MLP neurons of a small language model. Each row is named by its layer, matrix (gate and up: input weights; down: output weights) and neuron, and shows model dimensions 16-111. Each number is 128 + 24 x the weight over its row's rms, rounded and kept within 0 to 255. A neuron's up and down rows have the sign that makes its largest values positive.
Before each neuron's rows, "fires on" lists the tokens most often at its 100 highest values on Wikipedia text that the model never trained on.

fires on: "F", "-f", " (w", " (f", " (F", "-w"
L4.gate798 [104  90 150 141 156 154 123 101 128 162 122 143 135 140 122  83 113 124 140 158 117 177 148 100 142 139 102  87 108 116 147 122 134 117 137 179 132 170 121 108 146 154 141 126 115 138 109  84 106 105 155 171 164 139  61 114 183 149 128 123 116 167  99 138 149 166 128 105 167  94 137 133 143  97 163 124 116 152 122 118 176 128 119 142 143  91 187  91 134 152 130  91 141 107 111  27]
L4.up798 [103  94 109 115 110 159 121 170 135  89 130 129 123 141 110 112 103 137 113 196 172 131 148 154 105 106 107 125  85 164 105  99 131 142 146 132 140 114 113 146  77 116 110 131 110 131 131 124 122 165 117 197 174 198 153 127 152 133 143 148 155 157 109 133  76 126 138 139 122 114 118 128 100 104  58 121 139 124 127 128 118 128 103 104 121 134 151 119 129 141 116 101 116 127 131 147]
L4.down798 [119 133 128 145 129 170  90 104 124 141 100 106 141 156 141 117 121 123 111 178 165 150 139 144  99 112 118 122 126 150 155 138  97 132 141 165 126 123 118 121 132 135 142 122 103 132 108 128 133 151 121 165 137 132 105 136 183  74 112 123 104 143 125 162 130 149 138 104 132 135 129 139 181 125 175 109 158 140 180 111 123 145 130 139 128  90 143  96 110 109 136  97 151 101  80 108]

fires on: " ", ";", " &", "e"
L4.gate936 [159 151 119 135 139 121 137 123 131 124  88 122 138 124 148 144 125 112 133 147 142 149 146 146 148 128  70 152 122 125  96 119  97 138 146 139 145 129  80 110  83 127 154 118 116  97  84 156 172 116 117 154 152 104 149 140 172 144 115 132 164 175 155 121 117 101 125 117  92 105 125 146 122 138 112 125 154 104  91 110 145  84 132 168 155 158 161 143 155  97 150 179 131 111 101 119]
L4.up936 [ 93 130 122 109 144  86 115 111  95 127 118 130  85 126 105 106 132 109 171  88 140 162 131  94 131  96 140 130 147 136 113 136 157 154 136 154 122 142 126 137 109 124 127 124 120 143  98 115 138 167  62 184 113 119 145 127 137 102 118 109 161 104 125 147 142 120  96 127 150 128  93 146 137 114 144 121 145 134  86 155 111 150 142 146 153 126  90 125 112 163 108 114 122 111 125 124]
L4.down936 [141 126 138 127  80 152 135 156 142 121 115  95 130 123  96 109 113 127 126  45 160 127 122 104 156 167 100 152 109 133 124 142 143 160 130 138 136 135 134 161 114 121  91 132 126 135 116 147 108 120 155 132 109 120 113  93 106 163 135 140 153 124 110 130 106 112 111 145 124 124  73 131 153 117 138  56 119  90  96 138 163 155 143 113 130 104 165 118 167 131 115  96 129 116 128 101]

fires on: "E", "|", "SA", "–1", "L", " 1–3"
L4.gate1305 [126 139 164  98 140  76  84  99 172 110 163 142 135 127 113 123 147 104  82 128 114 144 113 128 107 135 160 111 149  90 101 169 101 102 156 114 149 118  97 117 124  85 116 168 139 115 114 154 132 106 116 119  94 125 120 125 137 144 119 128 106  87 160 121 188 115 130 125 122 119 152 120 129 153 125 116 104 156 137  98 186 139 169 145  93 119 131 131 144  85 126  84 133 109 116  99]
L4.up1305 [ 87 142 114 110 115 109 137 159  99 106 160 114 191  91 126 119 136 124 106 134 122 145 138 160 132 123  90 100 142 151 101  98 159 172 109 135 158  96 125 110 136 169 101 123 172 128 138 149 120 152 112 123 127  95 142 153 124 131 135 153 127 158 134 149 127  75 164 150 133 118  89 137 130 111  98 154 145  86 129 110 104  80 107 160 113 172  94 164 154 128 142 115 137  80 137 126]
L4.down1305 [154 164 163 125 155 147 100 131 123 157 142 135 138 128  92  80 127 135 153 138 159 118  61 142 113 130 126 132 106 175 173 183 144  89 140 142 111 175 110 140 134 117 140 144 147 130 117  97 136 116 138 139 124 129 106 153 146 153 130 104 116 143 162 130 160 168 129 145 108 150 131 111 129 120 142 122 109 143 122 102 151 106 147 125  87 138 102 123 154 116 104 140 150  97 125  92]

fires on: "ar", "al", "ors", " wid", " bond", "el"
L4.gate590 [134 125  96 136 118 132 111 113 169 168 130 142 112 119 123 117 118 147 143 131  93 124 116 141 198 166 115 108 144 164 104 132 165 136 110 138 139 166 113  69 112 146 132 140 139 131 147  80 105 131 138 132 148 149 170 140 162 110 175 139 132 147  70  89 150 112 138 111 146  93 145 147 119 122  94 117 136 184 142 146 125  76 156 143 138 136 115 133 156 153 187 133 164 155 147 138]
L4.up590 [130 134  86 128 119 136 107 134 169 177 137 109 117 146 114 108 108 167 142  87  97 123 125 142 193 127 128  93 132 107 131 110 158 129 117 113 143 150 128 135 126 100 166 127 115 118 154 129 140 114 138 125 137 143 175 128 137 141 130 109 121 131 132 102 118 107 137  76 119 111 117 150 131 127 122 101 141 141 168 148 103  96 138 146 155 130 108  93 129  91 145 150 131 119 158 116]
L4.down590 [108 123 147  64 116 109 163 130 117 151 130 105 127 147 117 124 156 130 120 140 140 103 122 148 153  86 127 103 115  79 112 105 124 136 163 121 126 143 117 130 102 104 137 107  93 120 165 104 135 135 148 117 113 131 109 146 134 154  77 139  76  85 178 143  97  96 105 100 104 141 115 143 112 112 127 102 134 128 156 107 125 121 155 142 130 119 167 100 108 104 122 130  78 126 119 133]

fires on: "-", " ", " of", "\n", " 1;"
L4.gate1618 [ 79 108 171  92 179 190 144  97  83 168 118 141 154 117 139 153 124 133  78 118 159 124 152 160 113 150  92  83 160 109 142  71 126 125 178 116 140 100 126 127 116 154 154 173 141 115 152 145 159 112 140 124 152  91  92 135 174 121 147 108 128 136 158 101 143  89 103 107 145 124 128 112 127 154 155 122 135 114  97  89 118 120 131 173 101 135 122 113 145 133 155 143 126 129 103 120]
L4.up1618 [134  97 147 134 147 163 109 154 130 144 123 131 148 147 132 134 136 124 110 156 112 123 135 115  88 120 165 126 121 148 131 120 134 152 136  90 114 161 147 159 121  91 153 125 170 130 110 155 138 145  98 111  76 123 118 122 142 148  95  81 129 122  84 120 146  99 113 122 113 121 142 121 144 118 137 132 122 155 150 103 172 136 116 143 130 137 124 143 147  87 109 173 142  95 113  83]
L4.down1618 [150 141 156 162 130 163 153 160 171 160 158 155 152 152 134  97 134 137 152 130 133 116 170 175 123 146 101 165 117 162 158 124 101 101  80 155 116 174 136 148 101  85 152 136 140 123 166 162 150 115 114 154 175 100 128 119 147 137 125 112 122 125 135  68 110 132 132 125 121 167 122 114 124 101  82 149  98 160 135 143 151 111 104  75 156 131 157 151 129 123 160 120 112 125 133 135]

fires on: " that", " same", " the", " March"
L2.gate381 [133 108 131 144 140 132 126  92 161 144 126 143 135 100  87 126 140 143 120 155 146 127 146 155 130 116 114 142 143 137 162 113 115 129 125 144 144 143 133 150 113 119 117 131 127 134  79 108 134 146 157 138 138 164 125 121 164 109 131 102 115 128  85 161 174 118 137 147 124 141 147 138 140 112 140 159 112 161 122 116 139 142 175  97 145 119 151 144 119 120 153 136 158 147  90 152]
L2.up381 [162 121  99 138 111 153 116 108 121 119 153 111 156 155 102 131 125 149 130  90  99 128 140  43 133 133 131 131 157 138  89 110 166 116 139 152 133 119  92  90 122 129 125 103 159 152 187 109  95 124 145 106 132 161 176 130 138 141 131 131 167 144 104 114 145 145 106 135  93 115 152  91 104  95 122 169 160 142 120 129 112 131 125 105 129 150 115 165 114 192 146 143 142 103 122 129]
L2.down381 [149 116 131 121 162 171 114 143 137 168 134 129 155 172 127 110 148 163 146 143 105 110 103 121 145 127 103 148 119 115 147 122 121 124 108 109 123 117 115 157 115 176  90 140 114 126 136 102 178 132 164 116 128 125 135 105 120 133 110 139  86 114 100  85 157 117 110 146  82  86 106  84 163 153 181 128 100 155  87 111 114 155 175 124 117 109 122 118 141 129 166 116 147 122  96 113]

fires on: "op", "=", "rot", "ish", "o", "ier"
L4.gate816 [158 135 138 110 144 154 152 112 144  94 156 124 193  91 134 131 128 100 125  84  67  93 153 114 115 141 142 100 149 143 117 138 100 127 114 133 104 132 125 112 143 123  93 127 131  92 122 161 182 169 143 118 156 126 126  58 145 149 130  91 125 113 178 111 100 158 118 132 116 120 101 140 128  85 151 149 182 103  84 104 155  94 136 145 113 114  92 110 121 122 116 122 130 125 126 100]
L4.up816 [128 108 104 157 168 114 138 102  99 116 137 109 101 149 142 127 140  98 168 106 148 138 163 118 150 138 134 111 103  98 107 107 107 119 151 150  98 147 168 109 148 111  96 128 140 115 140 129 169 126 155 166 148  89 111 129  84 106  88 132 143  82 123 123 146 111 142 135 137 137 105 170 106 122 144 133 138  99 103  71 132 142 166 165 134 140  83 121 132 143 110 139 110 153 102 122]
L4.down816 [128 131 162 126 162 121 109 134 131 151  75 151 155 167 102 130 120 159 119 120 134 115 111 113  80 148 142 133 145 134 140 131 149 115 139 134 153  97 121 131 131 111 136  94 128 114 106 153  88  99 155 139 126 136  84 163 149 109 110  58 131 125 154 113 112 114 102 136 128 116 119 129 121 136 141 171 128  98 120 153 111 110 116 124  99 118 153 120 140 114 130 119 150 120 162 145]

fires on: "-", "i", "p", "ar", "un"
L4.gate222 [135 119 126 147 138 143 127 107 122 114 105 159 163 133 129 113 108 115 101 146 128 112 102  98  98 148 144 147 126 145 144 109 132 116 139 122 148 147 144 114 103 146 141  93 126  97  95 132 116 144  94 127 113 110 129 126 125 128 136 122 112 125 105 143 127 117 151 143 147  72 159  92  77 133  97 122 128 132 144 145 120  91 140 122 129 164 123  81 157 153 118 114 123 128 192 124]
L4.up222 [120 110 151 110 123 145 160 120 138 115 111  88 131 148 120 108 107 121  84 156 167 120 119 137 133 112 108  76 147 101 157 157  95  85 136 150 142 144  64 136 119 127 113 137 123 122 143 130 110 135 139 136 113 142 153 132 206 171 127 117 117  92 142 148 109  97 117 110 105 127  91 121 135  99 148 108 122 133 118  95 136 151 101 176 158 162 185 105 132 148 149 125 115 116 161 155]
L4.down222 [124 113 150 125 115 136 118  90  96 124 105 111 151 173 120 129 150 152 141 140 108 124 140 149  93 178 113 105 101 116 116 105 139 109 127 116 126  99 160 164 108 135 142  77 181 141 130 109 136 142 157 108 115 156 101 113 144 120 155 119 139 133 106 113 113 137 154 138 143  89 156 112  91  87  81 107 111 109 140 168  70 139 142 142 157 156 111  82 124 118 154 103  98 130 143 164]

fires on: " |", "|", "s", "od", "w"
L4.gate230 [112 129 155 120 142 126 174 119  98 145 131 165 132 116 103 117  89 160 150 121 133 140 155 125 127 128 101 110 179 125 125 155  91 142 165 133 128 120  88 163 116  91  89 122 188 108  98  84 133 148 170 139 162 122 108 139 143 116 170 139 128 103 123 153 147 123 159 139 160 139 146 131 172 176  88 121 133 153 126 147 124 150 124 151 155 118 157 112 124 163 142 124 130 117 138  57]
L4.up230 [ 88 133 106 100 101 117 113 106 129 137 111 138 104 108  83 146 122 140 141 133 122 117 139 113 173 155 112 106 142 112 140 116 121 146 119 152 107 102  96 162 102 143 114 100 105  70 116 108 139 119 175 128 140  74  73 145 131 133 123  68  86 131 103 136 146 116 113 142 143 153 147  93 120 102 141 113 118  90 123 125  92 133 125 135 164 100 114 124 121  90 140 114 127 105 122 154]
L4.down230 [149 147  88 124 136 161 182 156 142 158 153 110 147 152  66 104 110 137 116 134 127 176 123  88 154 105 168 144 133 175 170 121 140 109 131 126 150 138 156 151  93 113 112 104 169 123 118 157 148 132 105  75 128 126 106 117 136 143 136  88 132  84 116 127 146  71 148 116  96 132  94 104 133 138  97 151 144 123 152 153 110 155  96 124 120  99 207  99 135 102  98 164 113 122 111 136]

fires on: " \"A", "|", "w", "g", "l"
L4.gate1556 [129 135 109 106 149 129 135 156 124 161 199 106 146 167 127 145 146 112 138 128 109  96 130 147 148 136 153 128 147 131 126 158 147 149 124 148 152 150 141 113 102 138 120 129 133  88 127 136 103 164 117 121 116 118 115 135 146 148 123 127 112 124  66 113 131 164  91 164 143 128 139 114 155 143  93 130  98  78  94 125 129 112 144 109 126 101 162 167 116 152 107 120 130  74 146  71]
L4.up1556 [132 153 135 127  93 119 125 116 128 137 131 130 165 122 135 136 174 114 145 133 108  72 128  96 135 178 148 124 106 115 158 146 144 131  74 146 166 133 140 119 132 152 128  77 132 126 135  95 172 102 130 137 107 125 132 129 136  95 133 114  83 167 118 118 134 151 134 131 115  94 153 143  87 125 162 130  80  90 131 163 141 104 126 114 125 150 121  92 119 113 145 116 161 141 138  85]
L4.down1556 [102 118 124 121 113 132 147 114 134  93 166 178 102  97 114 117 123 155 171 127 132 156 152 100 148 136 104 137  83 140 120 170 172 120 113 114 132 125 109 106  97 144  93 135 154 122 115 123 143 180 124 102 143 180 124 161 122 140 151 144 118 134 141 129 136 100 113 119 116  89 138 127 169 136 102 177 105 140 122  90  94 120 136 161 174 161 127 119 122 113  98 110 129 177 109 154]

fires on: " |", " song", " game", " role", " singer", " games"
L4.gate403 [140 130 148 159 159 173 124  74 149 130 161 148 143 126 122 140 133 126 122 158 126 144 131 124  99 131 146 133 102 129 110 129 121  80  88 100 127 112 155 138 116 133 126 117 132 119 122  96 110 141 117 134 152 155 132 148 143 137 133 137 114 120  47 126 156 146 104 141 146  98 152 127 115 129 137 141 102  93 119 110 127 147 153 125 109 162 122 149 138 129 145  88 119 129 104 124]
L4.up403 [100  96 136 177 112 121 132 109 105 140 126 126 101 126 102 118 143 102  92 182 189 129  94 128 167 111 138 151 144 121 128 126 139 180  97 122 147 148  98 128 102 147 108 125 127 127 104 133 176 112 118 132 141 132 157 131 123 114  36 142 134 150 119 152 127 116 139  98 106 122 147 129 118 167 106 146 126 138 106 172 137 137 104 104 108 176 143 154 139 125 128 115 170 158 160 105]
L4.down403 [145 118  97 123 152 162 169 135 163 139  94 171 135 104 160 163 104 145  98 146 116 125 115 108 134 185 141 132 142 143 124  93 115  85 116  99 122 120 158 136 114 145 134 170 163  76  94  97 110 126 123 154 165 127 131 157 109  92 174 133  90 122 152 158 134 115 130 144 193 156 153 170 160 139 107 142 153 129 101 116 123 139 129 169 147 101 163 104 148 125 161 160 134 153 141 163]

fires on: "\n", " 2023", " |", "us", "-", " W"
L4.gate287 [104  53 148  74 169 120 152  90 126 158 112 113 130 113 124 142 149  79 127 158  97 123 107 129 111 128 132  93  88 115 160 101  93  92 126 140 137 136 103 160 168 152 143 130 164 144 144 107 146  99 142 145 117 160 184  95 103 160 143 122 115 123 144 118 169 138 131 124 124  88 124 118 149 101 160 117 166 122 108 114 103  87  85 134 140 143 131 152 194 109 180 105 116 116 128 119]
L4.up287 [ 97 122 164 130  97  71 139 129 142 128 122  99 129 167 110 139 166 156 110 105 103 121 137 186 107 101 105 134 146 124 127 111 150 168 110 116 153 124 118 166 104  95  97 133 138 139 126 135 132  98 111 118 101 133 149 161 139 124 174 163 164 157 134 135 133 115 151 124 155 140 122 119 101 127 125 144 104 127 124 147 118 125 144 146 151 122 161 137 149 140 145 130 135 116 132 145]
L4.down287 [121  84 126  81 126 132 133 133 136 164 139 136 180 104 129 119 132 120 131 108 128 120 120 124 129 108 136 150  96 113 144 111  82 115 166 125 159 154 140 133 148 143 130 137 111 149 106  96 129 116 161 151 128 145 137 129 142 137  91 120  83 101 124 140 148 114 110 144 144 138  93 135 160 164 132 127 101 137  95 106 167 125 112  88 148 138 163 141 140 102 126 100 113 107 132  88]

fires on: " f", " sp", " about", " 20", " se", " mus"
L3.gate454 [102 118 126 152 120 108 160 143 120 122 112 126 130  77 117 124 133  95 141 142  88 127 109 112 102 132 150 137 138 183 109 155 142 125  99 108 157 128 148 119 158 168  90 103 139 132 107 120 138 146 117 169 142 149 108 102 170 104 146 163  76 124  94 144 148 107 113 125 150 130 109  76 119  82  86 142 144 153 136  98 125  99 135 125 135 152 149 108 135 204 123  86 185 116 103 110]
L3.up454 [ 98 128 122 147 128 140 111 119 138  84 106  99 105 117 149 168 129 137 112 139 133 142 141 142 148  95 144 120 133 117 147 161 152 132 150 160 107 136 120 161 154 130 104  96 119 117 169 147 108 131 108 112 107 132 114 130 121 125 139 117 139 113 161 137  74 150 108 113 120 142 122 139 145  93 128  94 124 124 112 151 114 147 117 112 117  94 118 127 127 157  87 122 116 131 132 167]
L3.down454 [114 124 187 123  96 141 108 130 162  95 125 107 114 166 113 157 134 152 109 117 123 121 169 131 175 145 120 108  94 115 150 137 139 137 148 121 117 150 144 167 142 114 132 138  63 113 118 146 112 122  94 100 130 136 166 102  56 132 139  99 145 140 173  90 116 176 119 105 135 114 146 117 132 144 153 103 125 118 114 156 129 131  94 106 130 125 127 115 109 125 108 186 100 117 149 156]

fires on: "\n", " (S", " (D"
L3.gate1063 [123 107 149  84 155 149 114 155 108 131 127 180 161 153 135 131 142  96  75 109 125 148 102 130 112 119 137  82 140 159 152 118 143 137 192 145 142 143 102 121 157 145 144 166 112  98 156 135 114 121 161 130 151  71 106 116 138 115 114 104 109 135 134 150 159 101 113 136 132 150 125 146 195 112 146 154 114  99 120 100 112 176 159 147 126 122 126 167 107 130 143 116 175 100 139 146]
L3.up1063 [121 140 139 143 132  96 122 169 140 124 127 113 122 110 126 126 115 117 167 169 145  70 136 165 142 139 182 152 124 167 120 128 133 143 134 117 153 169 107  98 126 162  92 105 122 104 132 125  66 158 147  85 115 131 155 110 112 124 122 133 161 104 181 114 108 128 121 141 143 128 128 185 166 121 118 135 147 169 113 163 154  95 139 109 144 110 122 126 149  78 124 119 117  99 125 112]
L3.down1063 [147  98 134 129 110 120 136 109 118 169 108 151 153 126 135 173 105 117 139 133 119 134 108 124 115 141  97 124  97 155  99 134 122 136 142 138 147 134 112 100 132 107 130 128 145 170 127 127 168 123 150 114  99  99 140 120 114  88 102  88 120 148 105 166 132 111 128 139 154 155 165 152 121 138 156 148 134 119 129  93 131 164  98 103 111 136 176 139 123 134  75 111 186 103 159 168]

fires on: " at", " has", " had", " –", " At", " first"
L2.gate506 [134 100 104 186 128 172 103 150 141 123 151 131 106 141 135 115 109 104 139 123 142 168 113 107 111 127  95 112 110 144 117  96 154  79 135  95 200  78 163 137 155 114 151 156 176 143 127 129 143  85 138 126 160 131 130 107 147  99 141 151 106 137 122 158 118 159 120 159 139 109 132  92 102 115 141 159 111 124 113 134 138  84 142 171 102 183 101  98 154 100 157 128 120 148 144 117]
L2.up506 [108 138 139 112 168 173 102  90  94 185  87 108 119 160 135  96  63 142 118 132 114 145 166 129 140 140 116 159 115 106 123 149 189 152 167 118 127 144 135  94  87 103 130 125 146 140 133 126  98 122 172 141 154 117 147 128 158 133 154  95 191 160 127 107 144 113 151 150 103 133 112 189 176 155 138 157 152  76  97 105 130 143 183 158 158 185 128 137  72 174 115 130 125 147 116 135]
L2.down506 [120  93 149 154 100 127  93 125 110 108 129 139 113 115 146 113 138  84 148  96 159 134 123 123  84 128 135 120 132 138 131 100 140 143 131 125 154 131 103 105 142 146 166 170 118  95  94 140 171  81 146 127 128  92 115 113 135  82 118 158 105 159 139 130 157 167 109 180 123 142 129 113 137 101 121 155 141 165 181 193 132 105 132 132 133 121 135 108 149 109 156 150 137 144 139 132]

fires on: " |", " W", "ent", " MC", " shot"
L4.gate786 [109 116 102 113 149  98 109 141 138  97 110 137 145 134 122 113 179 116  89 162  76 116 164  89 104 166 130 115 149  73 161 115  96 139 165 122 146 129 121 151 113  91  82 165  96 171 121 107 154 133 128 177 132 156 174  73 120 131 113 112 147 132 140 105 138  82 133 159 101 138 108  94 117  91 157 135 148  95 142 119 135 108 121 139 141 113  99 149 138 131 138 139 149 140 115 145]
L4.up786 [115 129 152 141 124 119 124  66 147 147 143 108 119 107 103 154 130  65 109  98 106 142 142 115 125 165 134  83 152 108 118 121 158 175 153 100 156 158 120 166  97 119 109 133 114 117 145 155  86 123 147 133 137 101 146 101 125 127 134  86 133 135  89 118 168 133 172 116 122 132 129 141 150 114 128 107 134  96 102 127 151 123 168 122 138 124 106 164 112 159 119 138 155 117 100 162]
L4.down786 [143 126 136 171 117 122 133 134 145 124 161 138 100 116 104 116 132 126 162 151 180 146 131 161 100 126 112 112 158 118 129  92 125 117 117 157  89 106 158 133  98 149 141 101 129 134 143 128  95 138 157 156 150 110 140 201 123  87 112 130 132 138 119 184 114 141 128 128 150 111  99 136 130 143  93 118 136 131 109  96 127 131 161 133 170 144 107 151  93 166 163 123 138 135  83 132]

fires on: "f", "F", " (f", "-f", " \"f", " who"
L4.gate902 [127 113 128 171 133 186 116 135 123 134 120 125 135 134  92 145  99 152  97 137 125 139 125 159 158 100 115  70 129 102 153 104  80 145 132 108  68 140 144 155 122 150 155  92 118 132  83 105 124 131 101 149 112 119 119  86 184 149 132  97 110 106 117 143 112 161  83 143 109 133 148 106 160 102 115 138 127 156 125  80 166  97 133 125 153 120 127 151 119 163 136 106 131 150 112  95]
L4.up902 [118 150 122 120 153 158 150 116 105 127 169 147 154 119 120 135 158 130 182 100 107 151 128 140 145 124  84 175 117 155  98 154 128 131 143 157 180 130 137 110 137 114 124 120 130 106 153 109 107 145 142 145 124 163 172 125  93 142  89 105 144 111  88 123  93 108 171 126 128 138 141  86 113  97 107 118 129 136 148 148 181 107 138 108 107 125 118 105 159 163 116 105  99 109 171 145]
L4.down902 [156 129  79 134 124 148 140  90  95 123 142 147 151 125 190  99 129 142 106 121 139 142 118 140 122 114 119 141 106 138 131 118 156 150 132 149 153 111 158 135 106 103  99  95 116 139 150 155 138 131 124 153 122 131 134  76 120 108 147 112 120  88 109 110 120 165 136 151 134 140 159 158 124 133 107 110 106 105 137 134 166 131 100 137 110 107 116 123 110 162 149  94 120 140  84 101]

fires on: "\n", " It", " She", "_{"
L4.gate1166 [105  72 120 143 139 136  95 145 136 123 111 140 108 153 122 121 163  67  84 138 163 104 120 115 140 142 151 127 139 123 161  84 120 145 144 154 159 144 107 158  99 110 109 140 130 149 124 142 139 128 107 133 147 145 141 100 113 116 125  82 119 115  90 138 147 137 135 134 107 124 133 155 148 168 170 127 114 145 126 145 110 105 161 155 173 123 129 114 117 149 142 131 120 132 101 119]
L4.up1166 [123 109 113 113 137 139 112  76 124 104 110 114 123 168  85 136 163 167 156 106 112 121 120 138 130 152  89 121 152 127  83 134  98 181  85 134 105 149 136 144  99 141 129  82  99 174 120 116 113 137 105 128 108 160 123 115 103 134 125 167 155  68  98 128  94 141 155 127 166 133 107 136 144 127  88 149 134 102 100 123 139 103 154 148 107 110 122  86 149 113  80 135 115 107 114 122]
L4.down1166 [125 107 140 132 156 134 148 182 154 182 144 145 112 129 116 143 110 113 144 105 145 145  99 123  92  79 138 156 130 140 161 143 103  73 111 144 149 142 119 119 137 121 128 182 126 112 117 118 164 190 133 130 120 122 143 166 112  91 144  74 104 153  76 120 160 144 131 132 162 155  97 129 141 137 108 169 103 104 223  91 146 118 111 120  99 168 132 141 117 157 133 150 139 108 142 147]

fires on: " two", " four", " three", " bond", ".2", "00"
L2.gate357 [121  98  88 136 111 161 138 135 155  94 104 115 155 130 146 118 105 106 123 154 103 121 127 133 168  75 117 115 138 135 150 127 129  94 140 115  95 130 116 138 116 121 124 145 129 130  80 142  99 127 152 116 143 159 154 100 134 123 114 192 136 103  90  97 125 152 139 134 103  69 106  98 108 137  93 140 156 117 114 172 138 140 147 141 135 112 153 112 120 140 111 125 140 118 106 119]
L2.up357 [120 108 136 121 155 129 114 109 126  97 136 118  77 160 127 176 134 121  96 119  35  97 137  93 115 135 136 133 184 159 172  88  91 147 129 107 128 106 137 129  74 114 107 152 118  93 114 135 117 134 115 148  92 122 154 118 152 109 111  80 101 159 105 134 110  97  98 122 109 123 163 116 108 162 138 129 149 113 149 119 109 103 198 159 120 137 128 123 100 131 138  93 112 135 154  75]
L2.down357 [140 152 150 137 133 144 150 151 131 143 169 155 115 130 119 127 123 156  97 114 152 148  91 171 156 152 131 136 115 117  89 180 119 149  63 132 138 102 146 143 153 140 115 111  88 147 169 122 129 114 101 100 130 111 142  69 125 100 140 142 110 122 133 131 136 103 126 154 122 142 132 132 130 123 156 175 148 162  66 120  89 158 112 104 125 103 141 135 127 143 151 137 108 142 170 128]

fires on: " de", "\n", " method", " Mor", " in"
L2.gate285 [147 126 122  74 138 124 132 108 137 135 139 161 141 130  86  92 117  86 110 195 152 132  94 107 126 107  87 102 136 177 107 127 145 119 142 155 114 159 124 125 138  91 143 161 154 153 114 148 107 128 150 105 139 148  99 116 103  71 116 202 112 143 130 164 125  97 127 138 131 102 104 123 147 114 105 122 125 140 113 128 144 146 124 142 131 129 141 109 166 116 153 132 168 135 132 148]
L2.up285 [155 103 153 122 140 104 109 124 133 107 124 148 117 128 117 170 139 146 134 153 105  88 139 106  84 115 142 154 150 108 105 120  89 125 100 135 148 119 161 112 123 151  67  88  89 122 101 187 139 117 118 131 101 119 104 133 107  88 152 101 179 156 122 147 132  82 121 149 127 138 162 137 133 128 131 132 163 104 104 115 130  97 114 148 131  92  77 114 126  85  90 170 142 124 122 132]
L2.down285 [152 145 113  97 178 152 123  84 102 106 167 147 146 180 135 107 130 127 144 148 119 146 129 112 136 136 160 148 114  94 104 153 110 134 109 141  95 156 153 163 127  94 100 125 176 111 131 129 126  83 110 132  73 169 113 102 104  89  78 130 105 122 125 146 103  90 150 151  98 142 126 136 141  78  96 166 112  99 126  91 118 104  97 120  95  96 134 105 157 137 144 141 151 159 141 140]

fires on: " and", " was", " &", " as"
L4.gate1103 [ 97 145 128 129 141 119 159 108 132 104 107 109 136 128 130 122 109 115  83 184 134 156 111 149 141 129 135 125 114 148 158 176  84 137 148 132 186 128  88 131  86 103 163  72 132 108 123  93 167  99 142 109 121 115 107 136 157  97  91 139 149 112 104 109  89  87 134 118 158 139 150 112 118  75 109 145 119 110  99 126 148 119 150 116 114 118 119 122 137 181 135 144 159 134 123  81]
L4.up1103 [ 95 135 109  69 130 146 116 111 153 171 113 119 145 106  92 153 138 113 108 156 113 128 102 146 104 143  94  88 117 125 144 107  82 115 121 143 148 135 138 125 143 135  91 125 178 151 106 135 151 111 126 128 101 100 130 120 147 132 146 139 143  85  96 120 130  75 135 168 141 119 102 150 156 159 146 148 165 123 148 159 131 151 128 107 130 130 147 132 121 135 151 133  95 132 126 181]
L4.down1103 [162  83 132 145 120 110 122 185 138 109 161 128 100 125 127 112 132 139 119 135  96 109 130 154 111 144 118 143 149 116 147 131 107 107 133 114 135  83 141  93 114 115 158 154 147 123  93 104 127 105 133 107 123 134 118 161 102 118  75 136 126 108 128 118 144 129 110 103 112 128 114 114 126 130 105 147  81 140 124  85 158 130 103 114 149 122  94  91 115 109 129 130 141 104 103  87]

fires on: " the", "ly", " That", "ily", " that"
L2.gate361 [116  96 120 132 148 117 128 126 133 146 171 122 135 149  96 140 129 136 101 108 134 112  77 141 135 111 153 148 115 121 107 173 139 100 104 179 154 137 137 124 112 138 154 172 138  72 112 126 122 152 170 119 177 172 135 103 135 114 125  98 119 120 130 122 117 152 146 135 119 134  87  76  66 116 132 121 124 117 117 133 130 144 137 145 117  94 147 129 119 133 129 157 104 146 128 145]
L2.up361 [102 134 117 161 144  75 133 121 161 141 121 136 144 148 110 150 119 164 142 159 114 124 112 112 146 109 113 133 129 146 122 103 116  77  99 106 128 100  95 110  73 110 137  72 163 165 104 146 182 125 117 158 129 127 102 110 100 142 122  89 153 114 127  89 110 111 105 123 113 105 168 143 108 114 127 160 114 114 158  98 152  69 163  90 162 145 119 145 142 148 147 125 138 153 148 149]
L2.down361 [131 117 135 102  97 146 118 133 153 134 137 159 114 168 111 178 152 141 130 137 125 164  97 126 130 131 107 139 155 109 130 130  97 137 148 133 139  83 116 149 177 116 126 157 114 111 129 128 122 136 180  77 135 157 114  92 154 139 117 110 133 183 112 109 156 101 116 121 142 130 133  99 119 123 168  96 137 115 133 107 141 123 112 134 117  71 137  83  98 108 163 148  83 118 105 110]